MLP neurons of a small language model. Each row is named by its layer, matrix (gate and up: input weights) and neuron, and shows model dimensions 544-607. Each number is 50 + 10 x the weight over its row's rms, rounded and kept within 0 to 99. A neuron's up and down rows have the sign that makes its largest values positive.
Before each neuron's rows, "fires on" lists the tokens most often at its 100 highest values on Wikipedia text that the model never trained on.

fires on: ",", " and", " to", "),"
L4.gate1218:60 59 32 42 42 58 31 48 46 59 39 53 58 47 49 48 81 53 46 36 58 66 62 40 54 63 70 44 66 65 54 49 61 58 57 39 51 57 54 54 45 50 47 39 47 42 46 50 54 47 50 48 70 42 40 42 66 40 37 66 47 35 53 47
L4.up1218:41 69 47 48 48 66 39 53 54 47 51 55 55 47 49 45 62 44 64 58 58 59 41 42 50 67 62 48 64 47 44 57 62 53 57 48 42 51 65 60 46 55 57 66 63 33 59 57 56 25 57 59 58 54 55 62 61 54 42 59 39 55 41 49

fires on: "ak", "K", "-K", "k", "sk"
L4.gate2337:51 46 33 46 40 44 58 39 48 42 49 41 50 46 38 45 44 51 51 52 30 64 46 52 64 52 63 68 53 61 46 45 59 55 51 53 68 47 63 46 52 40 37 60 60 43 46 48 37 46 64 53 59 45 45 53 39 64 57 59 58 55 50 52
L4.up2337:55 58 75 41 52 48 70 36 38 40 61 52 45 52 58 62 51 60 56 31 52 33 64 33 43 53 62 47 43 68 56 57 48 63 49 70 58 45 67 59 59 51 47 45 47 56 47 51 61 43 74 48 37 61 51 61 44 49 50 53 45 49 39 66

fires on: "l", "-", "c", "m", "b", "d"
L4.gate1065:39 44 56 35 57 52 44 47 39 45 53 68 60 46 69 53 37 62 45 58 56 54 65 41 50 55 58 54 47 58 48 35 39 49 52 71 58 51 59 48 56 57 43 53 57 61 54 56 69 51 33 52 50 45 40 58 60 60 55 23 31 44 62 28
L4.up1065:43 58 29 46 50 40 54 47 29 57 68 48 58 50 33 40 37 57 65 49 43 45 57 47 70 46 27 62 61 64 33 59 50 54 25 40 30 48 44 38 39 66 41 41 60 54 52 47 57 51 66 50 39 49 74 43 61 36 43 37 61 65 55 63

fires on: "o", "f", "t", " District", "b"
L4.gate3363:63 43 45 60 58 62 36 40 59 48 50 49 73 56 48 54 51 55 62 61 42 57 48 49 53 62 66 61 41 46 39 46 39 37 55 65 58 35 52 37 60 51 46 57 40 61 44 48 53 50 60 50 54 57 51 53 52 62 68 49 50 47 63 47
L4.up3363:59 48 49 54 57 62 42 54 60 71 44 32 43 57 37 34 46 55 44 58 58 50 46 66 50 33 37 65 46 36 44 56 39 55 54 34 50 44 56 41 43 45 63 73 52 43 54 75 62 69 60 58 34 47 52 60 61 45 54 55 48 50 46 63

fires on: ".\n\n", "-", "\n\n", ")\n\n", ").\n\n"
L4.gate3150:45 44 53 46 67 49 66 42 69 53 47 57 45 52 49 52 57 52 56 37 58 55 50 54 40 60 47 40 69 49 52 35 47 73 70 29 60 28 57 58 46 42 25 62 27 51 27 36 59 57 47 53 42 59 48 43 64 39 40 50 56 47 58 64
L4.up3150:53 33 42 50 61 68 59 50 43 41 50 47 63 53 53 44 61 51 40 51 60 47 51 52 56 53 38 64 52 54 65 37 55 73 61 49 62 33 54 42 56 47 53 47 39 56 48 28 56 55 37 73 50 30 47 41 57 54 57 69 59 56 46 63

fires on: " ", " |"
L4.gate385:43 44 60 48 53 66 42 43 63 51 60 36 40 50 51 71 59 45 59 54 38 37 49 31 43 20 41 57 66 37 52 51 64 46 34 51 54 49 36 58 49 54 69 58 52 55 40 36 58 40 52 55 52 72 65 60 58 29 39 51 52 39 45 58
L4.up385:45 52 70 57 50 54 46 51 64 50 56 61 50 36 64 56 60 46 51 48 51 41 58 40 54 42 51 48 44 46 49 52 60 40 43 57 54 59 47 48 48 43 44 65 40 54 62 55 49 40 42 34 56 47 63 44 57 41 56 50 68 27 41 53

fires on: "ing", "ed", "ly", " as", " by", "."
L4.gate2036:63 50 45 53 54 49 37 40 40 63 44 48 47 60 63 64 51 45 51 57 56 41 52 40 51 37 48 59 49 48 54 53 51 48 61 42 44 51 57 52 47 39 53 71 62 47 58 55 61 50 35 40 37 52 38 50 50 46 52 50 52 45 36 68
L4.up2036:54 54 54 46 38 71 40 50 39 52 58 43 47 47 52 50 55 60 35 61 35 59 52 47 48 39 53 55 44 38 51 39 52 42 40 38 59 61 38 47 56 45 62 40 56 32 55 47 42 66 45 24 53 47 53 61 56 60 44 64 53 43 58 40

fires on: "-", "d", "==\n"
L4.gate303:48 57 58 44 49 56 60 43 42 38 50 46 61 40 67 39 46 66 38 54 69 53 56 69 63 61 63 54 42 44 57 48 33 58 49 48 58 49 54 58 56 39 38 49 48 66 42 41 47 57 51 54 57 53 38 50 48 60 66 31 59 36 58 61
L4.up303:39 61 50 35 33 44 52 39 42 46 42 45 57 39 56 51 47 65 50 52 57 18 41 60 56 40 54 53 43 53 63 62 46 49 43 50 45 53 52 36 52 44 64 47 54 55 44 59 59 50 40 58 66 67 47 43 58 46 56 64 59 31 66 52

fires on: " only", "n", "ull", "ar", "her", "al"
L4.gate3276:43 40 44 51 51 58 50 51 44 40 55 58 53 53 42 61 50 54 53 49 64 59 63 54 53 32 27 44 50 44 55 54 51 53 33 40 55 52 53 44 45 53 44 47 38 52 57 53 45 35 43 49 50 50 55 73 56 51 68 45 53 45 48 54
L4.up3276:55 66 47 53 51 73 49 38 34 52 48 49 39 55 52 48 49 35 52 83 49 46 41 48 48 49 47 55 64 50 39 45 57 63 41 52 66 66 40 54 36 52 60 41 59 52 47 51 54 58 49 54 54 40 51 56 49 61 40 52 47 50 35 61

fires on: " ", "ov", "l", ")", " World"
L4.gate3356:54 57 51 55 55 57 56 48 48 65 49 61 41 40 48 52 47 54 49 46 37 66 49 54 65 46 59 57 61 44 40 62 58 53 46 56 46 55 48 39 50 40 56 34 68 42 46 44 53 58 56 44 39 47 62 46 45 50 45 56 51 64 44 33
L4.up3356:44 68 63 55 41 46 63 52 57 46 58 63 48 50 43 49 34 60 57 61 65 52 49 45 57 35 44 46 54 49 55 57 57 51 44 51 65 47 36 44 46 49 42 47 59 31 51 53 51 62 56 42 56 48 62 53 37 44 50 53 44 56 53 40

fires on: ".", "ed", "er"
L4.gate2164:49 46 44 46 61 42 46 62 59 45 61 52 47 53 49 47 43 33 59 42 68 61 38 38 54 49 70 51 41 58 61 57 57 62 57 60 75 49 47 46 37 63 51 48 51 44 37 62 47 51 55 59 42 41 58 42 53 56 57 77 64 51 73 36
L4.up2164:48 38 44 38 37 50 58 39 52 54 59 52 56 45 53 73 58 44 56 59 48 44 47 48 48 51 47 54 49 35 52 41 51 37 55 53 71 47 39 39 62 32 42 37 39 31 44 41 32 41 53 49 28 61 48 51 49 23 49 49 47 52 54 35

fires on: " U", "el", " Ver", "U", " ver"
L4.gate355:42 69 57 43 66 55 50 58 62 58 42 60 49 51 43 40 69 60 26 55 53 50 45 33 45 66 56 51 54 45 44 32 57 37 48 43 56 37 47 54 50 45 41 64 33 52 46 42 48 51 60 55 47 64 53 60 48 48 62 41 39 36 58 43
L4.up355:44 49 63 36 47 42 52 56 48 37 58 58 58 43 45 59 47 35 42 39 44 58 60 53 49 46 86 57 40 68 43 45 37 69 62 45 53 47 37 52 61 52 46 41 33 64 63 66 57 63 35 54 58 39 28 52 40 61 52 62 50 39 53 49

fires on: " as", " (", " |", "'s", " &", " show"
L4.gate1595:34 49 37 59 81 64 52 40 50 64 50 61 53 55 58 50 60 62 53 66 37 57 40 42 40 42 63 49 41 51 56 63 66 54 57 59 62 43 46 59 57 44 58 52 55 44 29 63 33 58 53 48 46 51 62 42 51 54 58 55 44 57 60 41
L4.up1595:38 53 69 23 44 34 62 49 60 50 54 64 45 41 37 56 55 38 43 22 63 61 60 28 67 49 56 36 55 73 37 48 55 52 51 49 56 45 59 49 59 71 27 57 28 54 69 45 35 51 64 40 36 58 62 67 49 38 57 58 53 41 36 47

fires on: " of", "in", "ig", "6", "ust"
L4.gate730:37 62 31 40 51 32 44 40 64 54 34 58 51 38 49 62 75 59 45 39 56 28 60 43 63 28 43 55 56 48 50 56 63 68 53 34 33 39 69 63 57 54 48 40 50 48 47 43 59 50 48 41 64 61 42 61 52 50 58 50 54 30 52 31
L4.up730:36 49 49 73 37 46 85 59 34 41 38 54 54 37 46 31 49 28 39 59 50 38 42 52 54 52 45 60 54 50 55 43 32 40 68 55 43 66 41 56 37 48 48 53 43 38 55 53 51 40 28 51 53 54 55 47 60 54 53 34 43 48 56 62

fires on: " |", "|", " League", ":", "2"
L4.gate1720:35 45 51 43 34 52 63 51 56 50 46 56 54 54 66 67 48 57 52 50 64 51 45 56 52 35 64 49 65 39 54 69 44 55 35 57 48 53 70 61 44 28 51 40 52 55 42 38 56 48 65 60 50 58 57 43 52 38 41 39 53 50 49 37
L4.up1720:33 61 58 68 62 47 51 56 54 52 45 49 43 53 81 49 32 58 40 44 44 37 63 45 30 36 47 54 45 48 31 42 39 62 42 55 39 46 47 42 50 47 52 52 52 55 65 30 43 55 46 44 45 44 37 43 60 41 51 55 62 51 43 59

fires on: "\n", "\n\n", ")\n\n", ")\n", " court"
L4.gate2422:56 39 39 55 47 60 48 45 56 48 59 53 48 62 43 44 51 33 52 31 46 64 56 55 40 44 52 50 54 62 61 49 41 69 82 44 52 62 51 46 35 61 44 50 52 57 45 58 51 65 46 41 36 36 58 58 39 58 49 43 58 44 40 38
L4.up2422:47 64 44 61 49 34 65 42 51 53 42 46 69 59 56 53 36 29 52 56 64 53 54 42 45 48 58 67 33 56 36 59 70 41 46 38 57 62 64 35 50 51 50 62 40 68 36 59 55 65 47 37 61 54 48 50 40 59 51 55 60 51 51 38

fires on: " ", " (", "ş", "ve", "in"
L4.gate1244:50 40 50 47 52 45 48 52 55 73 56 45 46 51 53 44 45 47 66 59 52 37 45 44 52 37 56 67 70 39 49 45 42 28 58 47 57 71 38 55 45 60 58 78 49 60 50 55 58 50 56 47 53 52 38 40 56 27 38 58 70 46 40 46
L4.up1244:40 53 49 48 36 36 38 48 54 56 44 58 47 35 65 50 53 45 54 45 50 39 47 49 53 40 58 47 44 44 43 42 50 26 47 60 43 48 42 41 63 47 61 58 55 44 52 28 56 51 63 64 51 61 43 37 63 66 51 35 50 48 50 54

fires on: "-", "t"
L4.gate1254:47 42 45 76 58 49 27 45 42 38 28 46 40 43 78 59 62 57 35 43 41 53 73 58 60 26 67 44 62 62 43 44 40 62 63 58 49 47 51 47 60 45 51 55 59 43 47 38 39 64 39 65 56 25 36 57 56 35 59 50 64 49 54 59
L4.up1254:55 51 58 32 40 43 64 45 34 53 42 49 52 66 54 49 45 39 38 56 51 50 48 26 51 49 39 38 39 45 72 52 27 55 32 51 51 70 55 47 46 43 64 42 62 50 60 42 66 49 50 50 57 59 54 39 49 52 44 56 37 50 53 36

fires on: ".\n\n", ",", ".", "5", "6", "==\n"
L4.gate1557:56 46 46 52 66 46 53 51 51 33 55 53 49 41 46 49 73 64 40 68 53 52 53 33 52 54 53 76 45 48 43 43 47 69 60 54 66 56 59 67 74 52 52 51 56 46 51 39 44 33 31 47 54 56 30 43 45 42 46 51 60 51 52 33
L4.up1557:52 37 29 48 31 41 56 44 51 58 27 51 45 44 63 51 41 60 39 44 53 54 70 49 57 43 38 54 55 42 50 41 45 52 38 44 30 50 53 55 64 52 44 51 48 54 37 39 59 44 70 84 69 47 55 42 53 28 58 48 64 54 55 58

fires on: ".", "ure", "s"
L4.gate1559:41 50 37 19 77 51 53 59 44 37 60 61 49 56 45 57 74 57 47 61 39 55 38 48 42 52 80 24 70 60 51 56 44 52 47 49 31 36 61 56 47 52 58 57 22 49 57 38 61 77 50 31 44 42 53 22 43 58 51 45 60 28 50 45
L4.up1559:52 45 47 54 42 47 62 59 42 42 55 50 51 52 45 57 51 24 62 66 51 28 45 53 46 51 59 45 54 67 44 54 46 28 42 48 57 49 52 34 54 48 32 41 33 72 53 33 54 44 56 37 38 50 52 41 24 64 37 47 54 45 50 69

fires on: ")", "),", " December", "193"
L4.gate59:51 51 36 32 59 63 42 42 57 48 48 52 55 46 59 43 49 61 55 44 46 54 76 49 60 47 58 44 34 56 46 54 55 44 35 53 47 41 58 42 70 47 52 59 34 63 45 38 46 56 51 52 64 54 52 45 47 66 72 51 62 49 53 40
L4.up59:33 53 43 47 51 32 63 57 43 56 66 49 46 52 50 41 43 59 55 52 66 61 59 31 62 41 39 49 51 58 62 52 36 51 20 44 56 34 62 40 45 40 49 47 40 51 65 59 45 64 44 36 58 70 52 56 39 52 43 47 49 50 58 43

fires on: " United", " South", " New", "8", "–", " North"
L4.gate2758:58 41 59 43 60 45 47 50 69 41 40 53 48 38 77 51 49 66 34 56 48 53 56 43 60 65 39 67 48 47 48 55 36 63 56 33 44 46 56 43 63 52 64 61 57 43 52 72 53 55 63 48 51 34 34 53 36 42 52 42 52 40 42 74
L4.up2758:66 74 66 52 65 44 50 36 52 48 44 48 49 37 43 50 38 48 41 56 66 51 49 35 58 44 42 54 69 63 56 78 39 53 57 50 41 62 52 53 43 56 32 50 57 47 47 60 56 62 47 49 60 53 45 50 65 55 46 51 47 30 55 41

fires on: "\n\n", ")\n\n", "9", " |", " =\n\n"
L4.gate2317:32 46 45 55 52 45 42 56 56 51 29 25 44 51 40 50 55 49 33 49 56 43 51 54 53 57 53 54 60 49 50 34 62 64 62 46 43 48 52 50 41 42 26 53 36 38 45 19 63 51 69 48 51 46 57 44 45 43 54 48 47 57 43 46
L4.up2317:54 43 51 49 37 43 43 54 39 54 47 47 78 54 70 36 36 55 41 42 44 36 57 42 66 57 49 49 33 45 38 44 44 41 57 49 66 57 50 41 55 47 46 56 59 56 42 34 52 56 56 44 58 52 32 43 53 63 56 59 55 54 42 46

fires on: " by", " and", ",", " as", "with"
L4.gate789:52 51 52 49 52 46 44 42 60 72 40 68 59 60 38 58 65 64 44 62 51 67 42 51 54 35 59 57 62 61 51 60 43 58 54 55 65 51 56 64 56 61 50 41 44 27 36 52 48 59 47 42 43 49 28 41 53 40 51 45 40 46 53 42
L4.up789:46 57 60 48 57 70 48 40 43 74 46 54 52 54 45 54 41 61 66 65 37 42 34 43 41 48 52 46 52 71 46 42 52 49 67 32 45 73 56 49 57 55 49 68 46 42 53 68 63 51 50 43 37 45 56 53 36 41 52 55 41 49 51 43

fires on: " |", ":", " P", "===", " to", "ic"
L4.gate3204:47 57 43 46 70 52 53 52 50 57 33 42 46 53 39 61 66 71 56 44 43 48 40 56 54 37 67 59 58 53 36 70 37 51 55 37 53 34 42 49 51 35 55 40 51 51 53 39 45 44 44 49 38 53 50 54 42 36 60 48 55 35 38 42
L4.up3204:48 47 58 46 70 52 41 42 52 35 45 48 45 45 58 60 32 47 41 50 49 46 34 56 44 36 31 40 61 50 56 45 58 60 53 44 44 41 40 36 62 37 43 38 53 61 66 38 44 45 34 45 56 52 34 56 66 55 45 48 56 72 43 55

fires on: " Un", " un", "Un", " Open"
L4.gate144:47 58 48 40 58 49 47 63 50 36 35 43 45 59 62 47 66 37 47 44 52 68 64 38 61 31 65 40 33 63 39 66 50 49 56 42 33 43 67 47 54 70 73 48 59 55 46 39 41 36 43 44 60 42 58 62 51 51 62 48 53 70 54 52
L4.up144:48 48 50 63 40 60 50 48 60 44 65 61 53 40 50 64 49 53 59 64 48 52 44 43 60 56 42 68 56 58 57 46 58 41 45 22 41 42 45 46 69 53 59 36 36 38 46 43 58 46 59 48 44 47 55 41 51 51 36 55 62 41 41 34

fires on: ")", ",", " and"
L4.gate2159:61 56 54 61 72 59 39 63 60 48 49 61 47 41 42 56 32 39 60 54 62 73 37 26 51 48 55 33 47 67 50 29 46 45 56 55 57 32 63 57 48 59 57 51 67 43 36 37 58 27 62 32 44 53 40 57 41 48 58 62 45 49 50 54
L4.up2159:73 62 55 45 59 62 44 64 35 50 36 63 61 55 58 51 34 73 56 65 54 62 50 58 42 39 55 43 50 43 57 74 53 55 50 49 53 53 56 46 47 37 54 60 45 50 48 60 58 39 41 63 34 49 53 49 34 47 50 41 57 50 54 35

fires on: "ing", ".", "ed", " to", " from"
L4.gate997:41 61 55 27 56 35 47 44 46 47 65 51 37 37 38 34 53 40 41 57 76 58 46 48 44 62 67 47 44 52 49 60 68 47 46 52 44 43 74 70 38 60 29 54 50 54 44 36 66 43 49 47 39 57 69 51 45 40 50 47 52 34 62 39
L4.up997:48 36 40 51 73 42 52 56 43 42 49 61 56 47 51 43 62 46 52 45 43 57 54 68 41 60 56 56 46 50 39 64 38 53 59 50 48 39 53 52 35 42 51 33 39 51 35 54 63 58 48 39 31 36 45 64 41 60 58 38 64 35 35 49

fires on: " of", "In", " In", "ul", "in", " in"
L4.gate1016:47 59 47 48 57 33 36 45 55 42 25 33 45 55 53 52 52 70 35 54 51 40 51 37 65 51 58 57 50 45 51 58 57 65 54 45 50 48 54 50 46 51 39 63 33 49 50 66 39 44 56 38 67 54 38 43 38 48 60 46 43 54 51 54
L4.up1016:41 67 54 51 49 39 41 44 42 43 59 47 35 56 50 47 26 41 48 30 38 57 35 54 34 47 40 66 31 50 65 59 45 51 66 43 38 62 55 65 55 48 54 54 48 52 51 69 40 56 56 50 61 65 45 36 63 27 51 60 34 64 60 67

fires on: " of", " from"
L4.gate1689:49 60 36 47 62 43 32 49 55 54 48 24 41 49 54 64 48 64 44 37 44 52 43 43 53 35 36 61 67 40 53 48 48 41 53 50 62 62 49 50 61 41 34 48 43 51 49 50 49 45 72 46 50 63 50 47 68 45 62 46 28 76 47 80
L4.up1689:37 43 64 62 45 45 36 50 64 46 59 66 38 55 36 46 41 43 29 52 50 55 44 48 58 51 53 42 49 57 51 41 30 47 51 39 47 41 70 58 70 36 59 45 50 62 65 48 58 51 38 54 50 50 58 50 57 53 45 68 36 58 41 33

fires on: "\n\n", " =\n\n", ")\n\n", "t", "m", "ct"
L4.gate324:51 54 62 32 43 45 50 67 45 44 25 63 26 50 71 32 50 57 36 42 43 28 60 45 71 41 42 60 74 34 49 39 55 57 39 37 40 55 62 44 41 55 51 48 52 44 45 40 56 52 58 48 52 60 45 43 57 64 34 61 36 37 55 39
L4.up324:58 48 62 41 51 63 52 61 46 43 47 52 47 46 48 43 40 47 48 41 54 40 62 42 49 61 50 48 65 57 48 46 49 46 47 55 64 74 47 62 67 48 60 54 54 51 42 43 47 51 65 43 48 57 56 58 61 29 34 67 56 43 56 54

fires on: ",", " of", "\n", ",\n", "==\n"
L4.gate2303:36 53 56 38 62 61 56 56 56 44 59 57 53 44 39 48 46 35 53 47 50 71 47 55 50 42 35 34 66 49 46 66 57 53 59 65 46 40 57 59 52 51 46 44 42 54 47 52 53 60 43 24 49 44 40 52 39 46 61 71 59 55 42 50
L4.up2303:66 60 52 43 49 68 51 59 59 47 37 55 49 50 60 45 38 53 60 44 58 56 60 37 73 50 52 36 51 36 57 34 42 41 51 38 64 63 56 46 58 39 52 56 51 40 57 56 59 57 51 47 26 50 57 61 65 66 51 30 48 38 43 42

fires on: " as", ":", " As", "ut", "ing", " which"
L4.gate213:61 44 64 45 38 33 47 48 39 53 50 55 51 50 62 55 64 53 42 32 55 61 58 32 53 67 58 47 54 51 68 47 55 58 49 52 49 53 70 56 59 51 55 56 44 44 36 40 47 41 40 58 44 43 36 54 47 48 64 50 53 65 43 60
L4.up213:53 53 33 50 48 62 42 48 43 49 45 55 39 52 39 68 46 54 72 55 58 48 33 41 46 38 62 62 49 38 47 39 59 44 37 57 66 48 53 73 59 44 45 44 54 44 48 64 34 50 50 42 44 59 48 62 59 42 40 37 33 61 52 47

fires on: ".", " ag", " elect", " National", " of", ":"
L4.gate661:49 47 48 38 60 59 46 61 56 38 59 51 37 57 48 50 38 71 46 47 47 71 45 43 45 36 62 31 55 50 46 45 55 56 51 70 42 40 56 59 55 53 56 38 54 43 49 59 40 58 69 57 76 63 48 44 54 53 65 32 42 66 50 43
L4.up661:35 65 40 41 81 38 53 38 45 50 43 48 21 54 43 48 56 54 34 53 48 46 40 44 44 40 36 39 47 61 61 53 44 54 60 44 70 59 49 45 40 40 45 49 44 62 44 42 62 56 43 61 68 44 38 57 67 61 48 44 58 46 45 58

fires on: ",", "es", "ly", " to"
L4.gate1584:50 71 38 34 41 35 55 63 57 57 48 64 45 49 41 41 48 46 48 41 47 58 50 47 49 47 70 42 46 60 48 56 41 50 33 55 45 48 53 58 46 41 58 58 63 48 41 37 68 31 50 46 34 48 50 37 60 50 69 34 37 53 52 55
L4.up1584:41 51 66 59 53 59 39 66 43 52 49 67 60 47 57 59 44 65 52 42 38 59 59 37 60 45 32 52 50 47 58 25 58 41 51 50 41 52 54 52 47 36 45 52 48 51 47 57 53 37 43 49 56 49 66 63 57 54 47 50 41 53 38 40

fires on: " St", ".", " church", " Michael", ",", "'s"
L4.gate2818:61 60 43 61 46 51 46 53 47 39 30 52 35 77 28 58 41 31 50 51 63 65 64 55 32 51 63 31 43 55 47 60 48 46 45 49 55 33 61 51 65 35 42 36 58 50 46 42 65 45 46 51 49 37 44 70 60 58 53 39 43 30 51 64
L4.up2818:36 71 46 36 42 52 53 70 44 65 49 48 36 62 66 52 37 60 49 55 53 55 49 38 47 58 44 36 62 47 37 63 49 47 57 40 51 43 43 41 53 39 30 51 67 54 55 55 66 46 44 60 45 55 45 37 70 52 34 60 50 63 61 67

fires on: "/", " /", " &", " and", "&", " und"
L4.gate3070:32 58 49 54 59 57 55 47 57 52 48 51 68 52 47 47 55 53 74 47 52 71 36 59 44 63 42 65 62 53 35 42 59 42 51 63 74 56 39 74 74 60 46 60 69 66 62 68 59 57 63 45 63 48 59 50 37 64 45 39 50 36 68 35
L4.up3070:66 50 50 53 65 53 68 49 59 42 50 44 46 30 45 51 45 41 56 31 46 56 64 70 44 39 48 69 49 56 35 41 40 64 61 39 57 55 47 54 81 44 36 42 66 43 47 51 35 55 43 74 56 45 54 47 47 51 49 42 43 46 64 49

fires on: "ock", "is", "d", "z", "ed", "g"
L4.gate256:49 62 50 53 43 39 49 51 54 54 57 52 60 64 61 61 63 73 43 56 66 46 47 44 72 35 47 63 48 43 46 58 51 64 48 42 58 58 31 49 29 56 52 56 52 38 55 51 44 51 43 52 44 50 40 50 43 54 49 36 55 46 43 54
L4.up256:25 65 55 46 57 55 45 47 55 54 37 72 54 67 40 51 40 57 45 34 62 55 37 52 47 46 43 59 47 64 35 56 52 55 58 52 48 48 53 43 41 45 53 55 60 42 66 66 57 57 46 49 33 41 36 44 52 68 53 46 27 47 46 56

fires on: " ", "i"
L4.gate2057:48 70 56 52 80 55 51 53 43 57 53 30 39 51 45 54 51 33 67 68 60 51 63 36 52 38 55 41 42 44 45 66 39 66 42 37 57 59 63 56 58 36 50 48 55 48 41 38 60 63 47 51 51 69 60 40 66 41 50 54 42 57 49 56
L4.up2057:44 50 59 43 56 54 66 64 46 53 43 45 55 53 53 44 40 49 59 52 55 55 85 51 58 48 54 48 51 45 49 70 30 63 38 65 77 51 41 62 50 56 52 52 36 62 47 48 66 38 62 60 33 41 62 52 53 37 55 73 62 66 49 46

fires on: "\n", "es", "on", "o", "im", ")\n"
L4.gate2912:35 55 42 50 51 41 41 44 74 48 50 60 58 47 52 66 65 54 49 37 62 54 38 61 55 49 62 67 51 48 57 59 53 56 57 42 58 41 62 44 41 42 35 47 52 41 44 40 49 67 30 41 57 63 37 31 52 49 42 55 57 55 47 35
L4.up2912:43 44 49 60 61 49 42 41 57 47 36 45 50 43 50 56 32 62 52 40 42 50 45 50 64 38 35 80 60 38 56 42 62 43 49 41 41 63 51 27 50 41 33 46 74 57 51 64 32 33 36 45 52 54 51 64 49 62 59 62 56 36 33 47

fires on: ".", " Tod", "od", " Des"
L4.gate1811:46 59 41 51 73 67 60 44 50 36 58 63 44 70 60 77 59 55 44 45 41 57 43 54 52 51 46 27 63 60 53 40 45 45 36 45 50 44 56 41 52 32 65 57 51 21 53 53 53 41 67 46 68 44 48 49 47 67 58 44 50 41 79 44
L4.up1811:51 51 33 41 60 59 59 45 52 46 56 41 53 43 54 68 48 49 60 48 49 56 54 81 39 36 51 60 37 49 65 42 62 46 48 36 46 47 36 43 50 40 63 58 47 54 71 43 52 59 36 60 50 42 53 64 64 61 56 47 53 41 65 54

fires on: ".", "s", "|"
L4.gate1431:37 35 35 51 64 48 56 70 56 49 44 61 55 50 39 66 63 48 66 55 52 51 36 57 59 34 49 56 41 44 55 54 46 37 52 60 44 44 59 40 32 61 46 70 56 57 49 60 54 38 49 50 58 52 48 41 50 47 58 63 60 46 60 57
L4.up1431:27 57 38 41 44 60 53 37 49 52 59 61 46 55 71 33 51 56 28 55 56 30 33 55 43 31 27 47 51 46 41 52 50 52 46 58 58 54 61 45 57 44 50 45 44 37 42 43 51 57 51 52 58 66 46 49 47 43 45 49 46 63 47 60

fires on: " and", ",", " &"
L4.gate3181:52 56 47 44 57 41 53 51 50 35 37 65 78 64 52 38 70 52 70 58 49 53 49 47 65 52 62 49 56 57 46 35 30 32 65 45 53 48 49 55 64 60 47 57 42 56 46 66 70 56 60 50 53 49 52 47 56 59 58 33 55 47 47 46
L4.up3181:53 51 37 36 60 59 33 56 77 49 47 38 53 48 64 47 52 60 51 51 35 46 59 68 34 49 48 51 35 60 51 69 40 43 44 50 44 55 54 61 64 52 57 55 37 61 44 59 44 53 57 80 46 53 55 55 46 32 68 29 52 47 53 54

fires on: " with", " to", " of", "."
L4.gate3275:45 42 41 44 49 53 43 37 44 52 44 52 50 48 60 53 39 51 44 41 44 78 63 48 43 57 39 27 49 43 57 51 58 70 60 64 53 59 50 55 51 58 55 50 58 68 49 58 49 48 62 37 50 65 62 51 60 48 39 43 46 51 59 46
L4.up3275:43 55 48 38 35 40 54 28 53 54 45 55 49 49 38 34 60 45 32 55 50 40 58 34 57 48 47 47 52 47 58 23 60 21 28 40 41 23 46 52 29 39 29 57 63 35 54 44 63 63 40 53 59 46 53 52 48 56 54 23 42 51 48 54

fires on: ",", " Service"
L4.gate2887:63 38 43 45 73 37 48 71 48 40 37 49 61 51 50 58 58 40 65 47 50 62 53 48 49 30 54 58 51 50 53 51 62 55 49 53 63 50 58 55 55 54 64 52 61 52 59 50 43 55 49 47 59 58 39 59 70 55 49 63 55 61 47 29
L4.up2887:39 44 56 48 46 56 43 35 50 42 46 45 37 56 47 31 37 56 61 53 38 63 57 55 37 54 57 53 63 55 53 38 56 44 58 55 48 57 47 48 47 56 55 56 49 37 53 51 60 35 49 70 56 58 66 35 58 43 58 45 42 42 23 59